{
  "n_layer": 8,
  "d_model": 640,
  "n_head": 10,
  "n_kv_head": 1,
  "head_dim": 64,
  "d_mlp": 2560,
  "vocab_size": 8192,
  "activation": "geglu",
  "norm": "rmsnorm",
  "norm_place": "pre",
  "norm_eps": 1e-06,
  "positions": "rope",
  "rope_base": 20600.0,
  "rope_fraction": 1.0,
  "qk_norm": false,
  "attn_scale": 0.125,
  "bias": "none",
  "tie_embeddings": false,
  "parallel_block": false,
  "init": "uniform",
  "init_std_qkv": 0.0201,
  "init_std_o": 0.0201,
  "init_std_up": 0.0201,
  "init_std_down": 0.0,
  "optimizer": "adamw",
  "lr": 0.000803,
  "beta1": 0.9,
  "beta2": 0.98,
  "weight_decay": 0.3,
  "lr_head": 0.00795,
  "warmup_steps": 348,
  "schedule": "wsd",
  "decay_fraction": 0.78,
  "decay_shape": "linear",
  "final_lr_fraction": 0.02,
  "batch_tokens": [131072, 262144],
  "seq_len": 512,
  "doc_mask": true,
  "train_tokens": 1690000000,
  "steps": 9084,
  "dataset": "wikipedia_en"
}
MLP neurons of a small language model. Each row is named by its layer, matrix (gate and up: input weights) and neuron, and shows model dimensions 96-191. Each number is 200 + 40 x the weight over its row's rms, rounded and kept within 0 to 999. A neuron's up and down rows have the sign that makes its largest values positive.
A block is one neuron, or neurons of one layer that tend to fire together. After each block is what it responds to, as a language model described it from the Wikipedia text at the highest values.

L4.gate75,197,184,251,167,236,175,224,204,241,242,198,221,217,179,169,215,213,174,259,248,142,222,245,182,201,180,222,247,230,153,209,218,194,281,144,185,193,185,239,217,194,203,216,158,225,174,166,239,249,246,170,246,251,138,216,242,155,206,214,258,192,138,233,187,229,262,190,146,229,195,279,263,147,265,145,244,246,215,313,205,191,180,209,203,200,187,281,193,196,203,223,178,264,261,172,218
L4.up75,178,170,180,224,171,246,245,209,278,245,193,187,271,263,156,223,125,177,225,211,149,237,213,229,121,240,265,234,217,155,237,181,172,179,237,150,155,253,196,148,204,138,227,219,125,198,220,206,258,215,198,271,145,238,186,218,132,219,196,229,152,195,215,232,191,276,238,125,188,140,215,226,262,194,154,219,167,191,270,207,155,278,161,207,203,242,181,140,247,155,181,229,153,191,210,271
L4.gate1773,274,187,178,181,112,237,241,161,217,163,226,109,200,196,183,209,210,173,226,285,143,265,192,155,285,212,202,250,204,197,217,212,203,225,117,202,175,149,182,195,168,185,161,194,114,183,193,181,171,219,170,268,230,120,203,234,168,159,190,201,232,166,188,257,254,159,190,195,173,207,236,164,223,313,130,275,201,232,247,229,177,201,187,177,200,165,173,278,187,219,242,206,178,182,172,140
L4.up1773,195,232,144,232,182,122,214,165,183,111,271,279,164,193,241,155,244,252,197,252,209,299,184,111,151,156,269,211,245,230,193,204,169,220,149,191,139,204,224,150,167,265,199,203,219,157,198,203,152,247,147,228,219,181,180,226,233,204,235,265,172,200,151,212,163,125,185,165,231,184,181,244,172,276,116,184,214,208,274,254,201,189,195,188,229,162,116,189,227,258,192,188,265,198,151,208
L4.gate1813,194,259,135,211,114,187,186,215,231,193,240,181,266,271,291,192,229,198,275,173,135,199,213,222,228,205,180,204,141,246,254,276,185,213,198,277,196,251,229,177,188,159,207,175,193,211,204,188,219,223,159,240,168,202,265,146,200,208,244,210,181,245,204,177,265,131,179,212,202,266,248,140,200,216,161,248,217,232,196,195,223,196,188,183,231,207,137,141,199,225,203,206,199,158,165,227
L4.up1813,228,237,191,220,196,188,198,208,186,258,185,257,273,157,233,216,243,183,165,178,234,180,263,146,238,194,173,163,153,185,221,206,269,197,221,179,102,191,223,166,248,189,234,268,219,167,223,192,178,177,247,240,237,211,178,163,156,170,99,247,217,178,166,272,226,281,205,225,176,153,288,257,139,204,222,221,228,204,221,179,196,159,180,182,200,180,224,216,232,209,220,185,134,165,267,208
L4.gate2033,149,165,235,130,134,255,167,119,258,178,170,204,183,165,145,205,241,182,178,181,270,171,186,186,126,246,158,252,168,230,145,154,257,226,181,182,213,173,229,253,120,196,225,223,175,198,184,249,229,197,186,168,215,228,266,154,254,218,263,258,214,205,247,129,192,223,233,159,149,187,184,230,209,212,145,223,241,221,178,226,252,256,235,158,248,218,186,203,197,201,210,166,154,235,191,138
L4.up2033,200,203,266,110,295,278,216,222,228,222,191,204,206,191,278,285,231,174,85,177,190,229,144,156,210,255,125,196,144,208,165,200,183,288,211,203,191,160,210,173,189,221,175,226,171,152,202,174,200,258,203,158,200,212,167,284,155,144,236,216,221,257,267,255,158,226,178,225,188,224,174,242,156,229,158,307,236,212,173,162,139,213,202,173,131,226,210,203,129,221,250,155,162,286,257,199
L4.gate2201,223,239,229,164,232,127,219,206,206,255,149,197,245,214,181,168,170,248,215,193,157,210,236,145,232,171,148,140,164,202,206,188,153,311,197,188,190,224,191,205,177,183,237,222,243,153,205,190,242,286,129,233,192,202,197,122,153,185,274,248,169,165,152,152,131,142,218,217,200,219,195,196,161,230,182,271,236,211,252,224,105,229,155,169,198,224,252,220,190,235,199,167,195,172,206,241
L4.up2201,207,223,144,194,201,251,253,261,255,160,261,219,219,208,133,138,148,119,174,194,181,264,218,163,144,167,237,342,114,256,192,247,256,169,179,226,266,142,203,173,168,216,223,246,230,221,169,180,213,230,208,184,234,178,194,165,138,236,237,231,272,267,173,195,212,152,148,195,230,218,238,212,239,253,227,161,215,198,230,266,222,168,154,240,149,155,177,120,189,215,162,142,228,141,132,178
L4.gate2284,152,224,174,243,159,189,183,155,248,147,202,207,191,171,207,186,202,190,121,179,202,165,174,143,246,166,223,237,136,237,165,241,195,215,227,266,239,202,159,212,169,232,196,311,110,199,216,270,218,228,272,210,249,182,132,212,175,166,194,249,212,214,119,173,203,227,240,162,200,187,201,172,223,220,129,255,99,212,201,227,214,243,223,205,190,192,270,175,172,233,273,161,114,168,213,156
L4.up2284,256,220,160,144,255,199,163,140,249,248,185,130,146,125,199,185,144,223,172,224,194,140,195,152,230,252,170,261,138,188,142,214,206,91,266,210,178,221,230,241,234,167,266,275,163,196,157,289,223,212,208,145,237,295,160,158,194,142,196,188,198,168,232,201,155,231,224,201,213,159,142,229,228,187,154,198,208,181,116,219,200,191,215,270,198,222,176,188,241,215,294,177,204,186,242,125
L4.gate2289,100,236,204,182,160,247,170,195,259,261,174,222,205,182,200,203,232,176,168,190,281,241,205,149,181,220,220,260,173,178,213,237,202,235,264,208,126,235,211,195,170,151,250,216,238,246,150,141,230,232,186,196,155,159,103,179,229,143,183,89,153,166,186,144,170,205,199,230,218,192,250,247,241,228,180,211,150,218,202,207,222,192,173,259,243,231,205,178,170,246,270,168,197,160,159,154
L4.up2289,142,200,154,198,150,175,217,171,135,192,184,138,195,190,224,188,153,159,175,185,208,174,218,202,212,205,182,204,144,168,148,182,154,188,267,212,192,177,220,256,281,214,259,171,226,118,259,141,161,207,184,188,213,189,253,166,226,173,212,285,218,184,202,240,154,248,194,208,162,214,256,185,226,209,234,210,147,198,215,240,235,205,143,138,196,152,224,222,191,235,150,138,128,155,223,179
L4.gate2492,248,202,162,157,144,220,204,136,170,169,199,199,194,211,173,217,223,232,212,161,222,178,184,239,194,201,195,199,137,159,206,228,206,234,174,209,168,263,171,186,186,240,222,218,184,124,254,239,285,248,208,214,257,150,160,128,158,168,239,159,104,179,185,203,152,207,197,231,262,177,212,164,195,190,240,247,192,220,195,205,200,160,224,216,161,278,248,171,172,275,234,192,190,143,234,206
L4.up2492,235,193,139,244,226,157,249,162,205,146,148,227,125,180,94,161,166,232,202,133,261,203,291,242,210,203,193,177,184,162,193,161,200,256,166,224,243,118,164,197,233,201,228,200,167,208,146,164,239,233,271,211,287,282,188,166,167,162,202,210,200,241,198,157,165,164,167,144,245,198,247,174,186,252,212,267,221,209,187,221,144,155,224,184,193,206,181,151,288,223,184,253,274,183,214,207
Responds to: Noun-completing word pieces. Word-final suffix pieces that finish a longer word split into parts, mostly abstract nouns such as restor-ation, reconst-ruction, explos-ion, invest-ment.

L4.gate861,215,194,274,217,242,152,243,199,276,249,232,193,166,124,161,198,175,133,172,236,228,238,165,203,167,219,56,191,222,125,246,216,253,171,168,176,195,179,254,255,177,197,126,246,203,184,210,127,152,176,244,300,197,185,153,158,215,151,282,135,248,208,158,190,214,227,192,178,215,196,244,146,203,277,166,160,221,243,237,199,174,215,176,249,142,243,258,233,269,174,213,182,219,310,270,220
L4.up861,171,204,182,180,261,121,213,110,251,213,283,165,143,235,137,212,147,161,237,259,252,152,227,228,222,247,165,257,162,239,223,163,174,267,226,188,236,171,260,213,183,195,184,236,183,272,166,197,185,165,231,233,275,174,241,208,233,171,158,162,210,234,238,159,233,182,158,237,269,190,262,220,200,258,196,145,217,206,246,201,215,219,175,220,235,190,209,326,239,196,153,212,136,207,215,244
L4.gate1014,153,210,181,179,261,201,257,181,154,181,222,105,100,251,197,175,236,99,200,215,195,170,206,127,258,214,238,223,135,174,186,200,221,220,209,142,255,140,201,204,158,211,197,197,187,205,229,254,183,136,159,174,211,220,230,128,215,201,172,213,308,76,176,142,170,149,172,158,248,191,222,176,157,231,89,186,172,188,225,314,223,175,171,191,192,243,234,208,244,173,180,214,228,162,196,133
L4.up1014,211,219,265,188,179,307,272,311,260,230,158,160,198,208,183,202,238,147,175,211,235,161,152,226,216,214,167,96,235,112,234,203,190,280,177,228,206,301,186,174,162,257,174,104,249,221,290,199,261,183,238,215,162,176,229,275,198,172,284,237,246,168,227,246,270,244,192,230,168,181,230,211,159,196,223,263,251,193,251,283,209,234,192,207,200,179,138,217,181,124,129,211,310,239,205,233
L4.gate1125,144,182,182,173,170,181,154,172,142,274,238,223,174,234,208,209,260,211,128,194,241,230,164,90,148,254,254,128,93,201,221,262,203,251,194,245,226,189,139,196,168,232,263,228,259,274,168,160,185,211,213,147,253,171,220,111,150,141,216,130,215,234,195,241,231,186,182,138,241,200,188,201,275,175,189,195,195,219,243,195,220,250,214,246,276,210,237,191,241,146,217,211,255,164,125,196
L4.up1125,234,187,173,142,279,229,214,186,189,212,252,154,178,232,231,206,246,154,192,197,280,177,193,195,247,199,283,195,218,240,183,168,263,167,202,235,276,185,217,275,205,227,222,213,263,270,200,129,204,151,205,234,198,162,173,207,258,222,198,121,262,217,157,157,184,193,214,199,213,220,106,235,158,215,204,321,125,169,212,164,208,235,239,224,266,155,165,170,199,218,151,222,204,220,138,169
L4.gate1131,236,221,235,263,219,235,251,311,110,130,255,158,168,195,179,172,253,205,164,231,268,212,196,170,175,164,237,189,130,223,172,190,230,208,223,144,230,144,131,221,225,161,246,169,204,229,185,296,147,210,227,193,172,200,207,193,208,292,231,195,226,178,249,173,219,255,202,210,250,154,136,201,159,150,227,271,202,225,246,280,131,199,223,216,176,238,214,190,228,203,194,219,212,243,169,274
L4.up1131,189,170,250,192,228,223,288,226,184,237,231,217,238,138,308,226,212,109,177,253,198,233,165,193,202,182,132,112,232,198,252,155,234,154,275,188,210,177,120,253,182,299,198,126,216,222,214,192,205,162,163,245,209,154,185,160,204,200,268,199,246,156,121,176,218,244,228,247,154,239,208,235,151,196,144,250,158,171,268,189,177,169,176,211,287,245,183,185,271,220,156,123,189,258,140,184
L4.gate1200,216,165,215,189,251,154,249,136,143,287,237,177,219,158,207,187,234,241,186,223,174,198,194,226,267,205,197,191,171,185,213,182,203,261,209,217,219,231,185,239,228,236,194,188,187,224,225,159,193,168,204,218,177,185,251,128,205,153,227,129,278,174,255,160,193,202,217,216,184,237,220,137,212,221,218,268,247,217,195,183,198,130,146,291,198,218,221,251,270,213,147,217,150,331,206,141
L4.up1200,217,175,206,196,200,200,261,214,248,226,173,214,181,157,173,200,169,255,201,202,81,169,193,125,241,166,197,241,144,226,162,174,207,212,203,151,247,140,210,195,165,258,147,229,235,206,135,173,271,218,232,219,159,221,273,146,133,147,223,171,157,182,202,249,141,194,158,159,206,118,158,207,159,196,162,226,185,181,240,239,225,226,152,234,128,212,210,163,247,242,207,244,167,215,149,219
L4.gate1383,188,253,187,118,158,142,251,187,132,148,233,171,189,114,257,225,225,203,166,189,112,232,208,198,215,232,238,133,156,227,147,180,296,193,224,139,298,251,195,240,167,232,236,128,221,317,180,215,192,157,263,224,191,209,200,183,135,257,149,207,220,163,188,147,191,187,191,185,159,178,147,163,192,176,144,133,232,240,192,256,198,259,207,191,243,288,183,223,163,190,167,176,139,233,244,176
L4.up1383,289,187,162,179,253,161,289,206,212,227,230,154,208,208,238,213,153,217,196,236,153,259,181,161,180,271,261,190,174,175,173,203,218,227,178,121,267,199,110,199,132,171,161,180,228,193,148,174,200,220,238,255,260,161,181,260,196,223,188,195,275,234,131,216,132,238,161,258,176,219,218,201,171,269,177,180,229,212,233,209,193,204,186,253,178,195,180,214,175,206,165,216,194,265,142,230
L4.gate1403,245,178,272,229,196,210,146,196,222,205,177,188,269,212,253,200,229,159,193,192,291,127,101,255,229,166,206,213,221,122,214,216,208,215,135,223,177,185,209,186,165,258,218,247,231,219,193,235,188,207,213,158,169,163,187,138,190,202,211,200,248,194,210,213,139,189,185,187,254,191,284,158,211,130,131,204,246,249,194,136,235,197,197,239,219,173,240,211,246,198,91,144,235,265,142,151
L4.up1403,123,228,257,239,219,233,267,237,172,148,165,227,241,239,183,165,215,158,203,193,268,208,156,227,167,233,223,191,144,174,186,209,177,183,204,121,265,169,255,250,190,257,158,104,253,181,269,180,195,194,205,260,229,187,151,230,206,143,211,188,178,185,158,200,184,192,241,181,264,185,260,180,184,184,166,195,149,194,211,303,259,244,189,218,184,256,120,146,273,48,84,232,195,186,229,252
L4.gate1809,147,252,185,147,86,146,201,203,271,203,219,175,140,219,151,156,145,101,187,168,222,167,294,266,227,200,145,178,174,244,224,156,253,222,197,185,236,182,223,171,147,238,179,221,155,202,128,220,271,111,218,243,232,186,148,165,217,247,192,194,188,231,192,195,255,214,184,226,250,232,137,137,104,193,219,213,189,234,219,143,166,175,226,242,165,200,196,180,219,197,181,188,231,202,197,146
L4.up1809,192,237,228,238,208,213,261,217,192,240,246,225,206,225,184,192,153,188,192,225,212,176,251,197,249,198,130,200,187,221,169,251,134,196,193,192,135,187,119,206,196,206,177,233,166,187,224,230,171,213,237,183,160,247,208,217,218,186,214,273,193,213,198,233,249,198,98,155,202,201,252,262,188,160,184,198,167,195,192,220,147,186,162,248,148,224,184,199,261,153,218,173,147,175,182,149
Responds to: Forms of "to be". Forms of the verb be (was, is, are, be, being), often with a subject pronoun, as in He was, It was, to be, mainly in biographies.

L5.gate110,228,231,227,189,149,186,192,127,237,226,217,284,145,181,257,154,172,213,170,220,194,207,225,274,242,180,182,207,161,171,142,201,160,143,247,194,285,150,189,185,189,221,142,167,197,140,226,254,252,189,207,240,166,180,158,180,179,281,195,247,196,183,176,236,136,174,144,250,181,212,263,214,158,211,168,217,218,237,180,162,201,160,207,256,183,179,235,223,158,209,183,169,174,189,213,295
L5.up110,217,155,214,201,217,216,219,218,182,207,264,196,241,141,164,245,220,163,214,191,185,234,241,172,183,249,226,175,188,226,181,176,187,141,147,148,176,190,265,276,230,217,213,141,162,197,174,192,208,175,213,138,247,176,98,182,281,188,229,225,217,220,263,254,197,265,256,216,149,130,230,175,144,201,201,229,210,215,168,233,232,197,216,187,141,200,225,204,226,284,230,201,239,202,256,216
L5.gate378,200,205,212,179,188,194,152,240,168,167,186,197,241,275,211,184,215,173,237,142,154,229,227,271,157,233,202,205,171,207,281,188,180,202,184,186,203,188,259,272,192,200,265,135,253,187,133,138,190,138,258,243,251,156,198,145,230,245,176,199,239,202,190,217,159,266,206,168,199,162,212,173,240,173,239,178,170,237,221,214,183,212,199,187,209,272,229,139,153,234,195,133,123,230,259,316
L5.up378,158,213,151,234,296,259,161,126,269,275,272,193,242,168,172,181,121,242,208,181,215,190,163,223,186,177,115,233,209,280,129,169,205,171,136,169,232,168,228,240,138,129,104,200,232,187,253,134,198,161,218,216,270,174,195,192,212,167,294,214,313,181,218,255,177,209,196,249,269,162,165,248,231,241,231,185,232,209,176,176,231,184,189,165,191,226,164,220,197,276,212,226,219,281,209,210
L5.gate872,116,202,141,122,197,148,225,270,221,214,204,155,139,189,258,243,269,236,198,240,229,165,159,184,243,179,187,226,189,257,224,215,155,212,204,207,305,218,194,205,159,228,156,212,277,149,194,212,205,161,271,209,197,184,150,183,185,249,209,151,205,194,203,224,195,241,161,172,231,147,247,217,237,210,195,203,194,226,256,239,181,250,280,183,231,219,210,201,286,169,230,165,182,147,168,228
L5.up872,137,197,191,262,242,211,170,256,141,124,149,134,173,248,259,120,150,189,201,166,166,235,262,145,245,131,141,252,194,229,259,164,126,208,177,196,229,154,214,174,212,158,237,195,190,202,210,184,197,219,225,203,204,222,189,151,215,218,179,276,173,203,127,222,177,267,252,129,190,187,236,242,188,261,144,192,192,214,216,238,138,138,246,136,174,187,254,179,163,194,185,176,216,216,180,171
L5.gate1750,152,179,221,203,226,203,128,248,269,147,209,241,212,181,168,157,266,144,250,275,272,215,186,164,227,195,176,147,186,189,154,170,166,135,212,105,246,184,171,228,185,229,248,172,211,210,192,264,230,197,247,217,228,196,170,112,226,202,200,208,222,236,196,208,199,173,156,154,239,124,161,203,197,124,227,197,183,224,218,191,165,284,309,159,256,222,253,200,259,231,175,208,170,196,184,281
L5.up1750,134,168,184,189,224,252,124,170,267,130,135,243,170,205,258,176,265,211,157,265,246,226,212,188,175,177,132,203,178,164,254,171,110,219,213,242,176,170,238,241,162,200,150,165,206,216,212,177,177,138,181,115,195,201,164,259,241,235,288,197,189,180,220,269,186,203,202,155,188,122,132,274,178,264,201,156,121,184,267,187,278,217,220,214,237,199,204,270,293,237,218,199,154,199,126,199
Responds to: Copula after pronoun subjects. Forms of "be" right after a pronoun subject, mostly "it", often in quoted judgments or reviews, e.g. it's, It was, it is.

L5.gate723,194,222,207,244,163,264,133,168,214,228,281,151,265,215,189,207,201,165,135,187,159,205,177,238,178,227,112,111,229,176,245,163,232,204,205,187,192,196,102,208,157,227,208,190,215,255,206,223,181,244,196,175,187,212,183,196,230,176,282,190,242,205,196,172,167,198,177,259,169,189,243,156,227,177,164,218,171,249,201,171,185,266,237,242,265,274,180,161,158,227,204,191,184,182,246,212
L5.up723,232,200,227,235,205,166,202,188,238,169,202,214,245,251,266,238,231,231,160,129,237,312,179,246,169,234,155,186,205,217,194,187,200,187,178,142,205,249,157,245,211,212,192,265,156,229,204,120,192,181,268,122,203,219,162,188,204,193,241,171,217,209,226,175,189,191,264,217,100,228,237,114,252,242,190,181,159,212,217,169,226,279,188,208,272,192,201,128,200,163,148,225,253,213,181,248
L5.gate1252,197,230,254,159,221,195,251,169,175,186,184,267,213,154,174,131,241,180,212,186,282,121,307,155,164,133,175,192,152,216,215,177,140,219,185,215,136,174,159,170,114,296,248,297,220,204,229,178,133,211,207,175,204,158,240,188,181,239,193,195,189,248,239,185,230,249,250,193,194,229,174,144,185,186,117,231,155,202,158,198,172,183,228,166,229,167,215,220,179,200,147,175,150,219,194,169
L5.up1252,240,262,269,143,198,136,183,225,177,255,182,246,204,155,198,180,212,173,147,194,235,168,222,168,181,189,146,174,247,235,213,177,180,202,153,231,165,171,159,233,226,277,146,261,178,213,247,207,246,267,219,249,185,261,182,120,215,138,248,246,223,185,154,240,139,250,228,132,169,181,165,219,196,219,140,207,180,202,257,162,224,229,205,135,184,225,183,153,195,192,196,186,167,204,217,225
L5.gate1793,195,243,180,142,180,213,184,148,222,207,182,256,169,159,260,149,164,199,165,185,271,184,261,276,177,162,240,171,147,188,202,200,96,212,216,207,198,253,151,210,229,205,232,264,196,82,231,178,232,267,135,241,245,205,163,164,184,229,276,152,122,138,235,248,169,287,228,155,284,232,234,161,189,205,132,227,178,246,174,239,191,169,226,174,182,233,224,172,157,155,196,133,223,180,191,193
L5.up1793,300,205,178,188,260,140,291,163,192,151,218,163,187,255,177,218,255,157,150,188,223,187,135,178,225,182,177,141,203,186,217,137,241,263,160,147,115,235,154,237,158,221,188,113,203,208,304,237,143,146,181,252,155,217,178,227,162,236,222,224,181,221,225,176,222,243,182,201,142,142,132,222,210,215,232,216,216,223,110,243,202,174,208,104,147,296,156,192,164,193,183,159,158,202,189,201
L5.gate2046,192,190,177,167,161,227,224,198,312,228,221,184,158,218,130,219,209,226,170,176,188,185,224,184,193,236,168,253,216,246,230,271,129,242,261,205,177,231,158,265,240,121,210,152,191,210,197,186,275,148,148,163,212,183,220,144,156,168,245,299,206,189,228,222,232,196,259,235,204,272,158,253,160,278,192,199,108,272,192,286,155,159,227,126,175,159,171,264,279,200,171,208,239,265,230,204
L5.up2046,204,239,147,193,271,215,242,206,244,240,193,200,204,219,299,207,191,181,213,96,289,179,218,193,219,201,160,195,166,148,272,227,244,206,194,174,194,203,194,195,155,235,208,184,183,236,210,169,239,208,210,173,244,181,262,269,189,209,247,234,242,245,92,205,163,261,232,193,225,132,217,183,188,209,210,106,267,165,120,225,211,159,172,216,197,220,214,167,180,203,97,156,189,250,127,224
Responds to: Word pieces and noun suffixes. Fires on word-piece tokens, chiefly a lone initial L/l after a quote, bracket or heading (l-ife, (L-ondon), and suffixes ending split nouns (-ation, -ure, -al).